python train.py --num_hidden_layers=14 --hidden_size=384 --num_attention_heads=3 --num_key_value_heads=3 --head_dim=128 --intermediate_size=1024 --vocab_size=10239 --hidden_act="swiglu" --norm="rmsnorm" --norm_place="out" --norm_eps=1e-06 --positions="rope" --rope_theta=10000.0 --rope_fraction=1.0 --qk_norm=true --attn_scale=0.0884 --bias="none" --tie_word_embeddings=false --parallel_block=false --init="uniform" --init_std_qkv=0.0198 --init_std_o=0.00375 --init_std_up=0.0198 --init_std_down=0.00375 --optimizer="adamw" --learning_rate=0.00166 --beta1=0.9 --beta2=0.99 --weight_decay=0.16 --lr_head=0.00823 --max_grad_norm=1.0 --warmup_steps=268 --schedule="wsd" --decay_fraction=0.674 --decay_shape="linear" --final_lr_fraction=0.02 --batch_tokens=131072 --max_seq_len=1024 --doc_mask=true --train_tokens=828200000 --max_steps=6319 --dataset="wikipedia_en"
MLP neurons of a small language model. Each row is named by its layer, matrix (down: output weights) and neuron, and shows model dimensions 128-223. Each number is 200 + 20 x the weight over its row's rms, rounded and kept within 0 to 999. A neuron's up and down rows have the sign that makes its largest values positive.
A block is one neuron, or neurons of one layer that tend to fire together. After each block is what it responds to, as a language model described it from the Wikipedia text at the highest values.

L10.down299,228,179,227,191,208,182,240,201,187,176,226,191,180,171,183,226,168,211,196,190,217,188,214,185,177,211,211,169,158,194,198,209,196,208,179,190,222,204,209,178,219,238,218,234,164,205,186,225,181,210,188,209,192,231,194,179,207,226,191,236,190,216,207,212,191,202,181,207,217,222,188,210,189,197,212,214,179,197,198,200,215,182,195,195,235,186,205,222,200,221,178,206,178,201,190,224
L10.down364,238,224,214,208,215,178,179,172,186,212,204,177,184,183,195,195,218,199,200,192,222,190,172,200,201,172,183,202,233,197,195,219,183,205,185,203,150,178,176,183,190,205,187,266,209,188,196,205,197,195,214,220,206,178,223,213,198,192,208,203,223,211,220,197,192,184,170,183,212,211,197,195,206,198,253,246,173,165,209,176,177,213,191,193,215,196,218,185,203,181,212,204,207,181,185,224
L10.down618,220,206,214,179,202,167,196,183,206,182,163,244,201,192,201,217,192,210,213,198,223,219,197,182,167,215,182,191,180,214,219,205,144,204,188,218,209,191,176,217,208,184,214,179,217,191,227,183,163,240,227,213,169,175,209,188,209,208,201,218,204,197,212,163,180,184,205,202,207,205,224,178,197,217,226,197,203,177,220,218,211,178,186,228,229,215,214,220,187,153,199,225,193,189,159,212
L10.down718,214,188,200,229,211,191,219,202,207,195,192,177,216,162,220,233,221,213,189,247,185,255,173,218,181,222,204,204,233,213,199,203,167,194,233,177,189,186,226,187,179,225,206,169,171,198,236,243,188,248,197,171,187,168,204,223,214,243,175,201,197,223,226,203,202,201,206,214,222,190,208,187,216,189,193,227,163,219,207,173,238,223,224,212,201,164,233,184,240,264,182,186,196,187,193,197
Responds to: Incomplete word-start fragments. Opening subword pieces of longer words that need a suffix to finish, such as Ind (-ex, -ies, -ia), categ, dem, ac, Histor, rif.

L10.down136,172,188,197,197,226,206,226,203,232,209,218,170,191,203,221,193,227,185,216,188,210,180,222,197,177,207,193,196,201,229,179,245,228,185,208,239,197,170,185,200,184,233,196,201,196,193,203,176,217,186,198,173,202,195,224,194,187,217,197,167,192,210,204,201,196,211,221,199,247,208,184,187,176,239,209,214,199,207,181,188,227,180,189,229,173,245,238,195,215,199,155,197,243,198,223,169
L10.down318,183,189,198,205,199,172,176,181,189,211,172,197,208,175,182,223,186,194,224,173,192,207,220,220,245,215,174,200,213,208,213,188,214,232,198,194,249,195,195,162,202,212,180,176,181,174,204,174,188,193,164,218,225,189,208,184,165,190,215,194,176,201,218,192,186,205,205,201,138,211,239,207,217,228,230,200,205,260,211,202,206,234,188,184,207,185,202,167,212,189,190,182,202,172,197,188
L10.down413,197,182,216,219,201,185,227,200,267,180,189,181,204,166,191,168,172,208,191,169,207,191,191,206,211,202,194,206,182,199,204,227,199,190,205,196,213,212,241,223,209,157,192,209,213,221,197,182,195,163,183,211,188,194,223,206,226,211,194,207,189,234,229,196,192,237,195,197,188,164,219,206,212,177,165,226,239,210,219,218,201,201,210,178,238,214,203,194,175,181,183,190,201,230,241,208
L10.down886,177,164,204,197,181,148,177,198,212,189,182,196,228,216,175,178,210,186,175,191,218,201,220,178,208,153,180,199,199,198,205,197,201,201,166,186,207,207,211,222,220,166,209,168,214,192,183,200,232,179,172,238,169,230,192,186,180,197,193,234,195,206,194,213,177,195,194,196,175,227,176,204,235,198,186,198,188,219,199,228,211,169,202,225,231,187,198,161,225,181,222,162,198,185,205,180
Responds to: Compass-word name starts. First words of multi-word place or proper names, mostly compass words like North, South, West, as in North Dakota, South America, Pacific Northwest. Weaker on other name openers such as High, Green and Shan.

L8.down155,190,195,190,214,184,198,218,238,208,233,208,186,178,179,185,202,196,201,196,181,201,171,196,192,189,197,219,212,186,186,219,200,210,203,181,190,215,222,191,188,175,168,186,185,180,225,195,215,199,234,205,215,242,134,183,207,233,217,198,155,211,245,237,193,246,195,226,200,197,204,247,189,204,195,233,166,192,191,198,210,203,175,198,229,205,225,205,229,206,240,235,239,192,204,201,210
L8.down952,164,209,230,180,209,183,192,199,199,260,192,207,179,227,200,235,178,212,211,231,154,212,222,152,203,196,263,244,207,209,181,200,209,227,202,217,234,194,192,200,200,213,209,200,207,186,189,212,266,201,178,194,217,150,185,199,181,160,175,204,209,194,200,163,212,181,198,182,207,212,219,221,218,214,200,197,201,198,151,226,172,192,225,185,191,194,210,187,219,238,190,202,156,213,203,182
Responds to: Final token of proper names. The last word or word piece that completes a multi-word proper name, mostly surnames after a first name (Harris, Adams, Burn-s), also organisation and place names (South, Air, Motors), often in tables or lists.

L3.down125,206,207,205,209,229,219,184,182,205,223,184,201,197,217,186,188,192,194,201,228,163,208,228,199,193,206,191,203,208,189,184,199,209,157,192,166,224,205,237,211,198,210,172,214,202,204,220,205,200,207,215,217,187,198,233,194,203,176,212,178,174,211,206,218,165,199,172,236,215,204,213,211,207,241,198,212,206,223,215,246,187,206,222,229,216,155,173,217,223,199,212,221,237,209,221,178
L3.down220,191,183,198,194,235,251,233,180,176,219,189,194,236,193,168,223,199,209,205,232,208,177,204,184,213,222,187,208,193,193,174,218,165,180,216,183,215,221,205,205,214,179,194,201,213,203,225,197,208,214,204,188,183,192,243,205,155,202,227,213,208,209,233,196,183,234,171,175,193,204,207,163,210,236,223,186,158,202,203,228,189,233,187,209,199,229,178,180,182,205,200,190,189,195,190,191
L3.down360,168,203,224,179,180,195,228,209,196,197,179,201,183,243,218,181,216,222,169,217,188,171,175,212,205,240,172,203,173,209,196,187,205,201,195,194,226,157,205,189,148,241,192,222,174,183,157,199,200,219,199,203,182,202,193,194,209,209,217,177,208,200,205,199,206,198,204,240,171,214,222,181,163,203,208,216,221,216,202,178,191,200,168,180,201,200,218,199,231,195,173,212,238,219,202,203
L3.down410,201,237,204,225,196,231,251,181,173,200,208,176,197,192,197,173,181,205,172,202,200,186,183,198,185,199,218,216,214,224,208,233,171,193,175,241,212,213,204,198,203,192,240,172,184,188,199,216,177,236,191,230,201,199,201,179,177,169,209,186,189,187,235,218,202,191,193,186,171,206,229,152,223,213,200,174,200,172,208,236,178,153,199,209,211,175,182,183,183,189,190,180,169,188,210,212
L3.down524,214,205,183,184,201,192,223,207,196,216,184,201,169,196,182,216,216,196,206,194,181,191,188,212,196,195,190,205,217,196,212,214,266,194,179,248,197,193,226,191,195,214,189,210,185,165,188,191,201,225,206,149,186,204,227,218,201,221,170,179,194,182,197,183,207,225,232,215,154,258,192,197,209,200,249,182,184,213,214,203,202,222,191,210,174,230,188,191,208,209,210,214,214,229,165,244
L3.down720,235,177,206,216,209,189,185,208,210,237,212,197,194,214,210,248,190,213,219,205,196,212,246,186,201,180,179,211,206,186,201,205,201,193,195,193,198,209,192,234,181,213,200,186,198,182,197,174,215,182,185,193,215,189,202,220,188,197,195,173,204,213,181,186,189,161,181,193,178,155,176,191,213,212,213,241,195,204,198,185,190,185,178,221,224,206,242,207,173,188,168,200,197,227,185,181
L3.down751,191,188,181,194,205,206,197,161,211,231,192,194,184,183,213,170,194,213,193,204,199,193,173,208,222,226,194,178,177,236,161,225,218,199,223,234,187,194,210,193,231,172,249,182,177,175,216,193,190,189,170,195,195,169,199,206,214,216,192,203,196,205,223,252,186,151,157,211,244,203,188,206,182,218,181,168,198,179,188,180,182,228,187,213,255,193,233,235,200,222,235,242,208,180,235,229
L3.down952,243,227,190,189,198,228,213,204,216,213,194,186,167,239,212,216,192,179,208,180,213,218,212,195,234,204,200,194,212,180,164,218,179,237,226,193,196,220,181,184,191,211,237,194,228,211,232,214,198,203,197,186,205,238,208,229,227,222,186,235,229,202,194,177,198,203,177,203,216,233,170,211,172,213,204,201,188,176,230,204,201,210,193,188,229,230,177,172,243,167,202,203,219,201,186,180
Responds to: Word-middle fragments; sacrifice, provide. Middle sub-word pieces of longer words, strongest on rif in sacrifice, plus provide/providing, and fragments like depos-it, j-urisd-iction, dep-rec-ated.

L8.down218,221,187,224,213,211,203,217,195,194,193,218,185,190,179,196,187,223,198,172,216,183,224,247,230,223,208,215,199,199,202,177,210,217,145,216,171,228,177,212,192,196,201,173,219,189,222,208,204,209,181,172,204,198,215,206,216,220,198,189,179,172,187,250,213,178,201,220,186,187,186,182,215,183,210,207,218,178,206,213,195,217,196,153,183,149,199,178,177,186,190,212,189,199,208,200,199
L8.down228,221,213,248,226,197,205,193,188,214,227,180,212,169,188,184,227,218,210,216,209,187,177,188,209,215,188,200,185,200,201,227,227,197,187,195,198,193,199,205,227,184,191,218,206,192,198,213,178,208,197,186,198,182,242,187,199,170,205,185,207,211,194,198,224,184,250,191,218,189,198,201,199,187,190,232,236,177,218,174,181,189,200,186,195,212,210,210,183,219,203,200,177,198,173,228,202
Responds to: Mid-word fragments. Word-internal pieces inside names and compounds (shutt in shuttle, ie in Believe, pit in pitcher), plus coordinate seconds and a few motion verbs.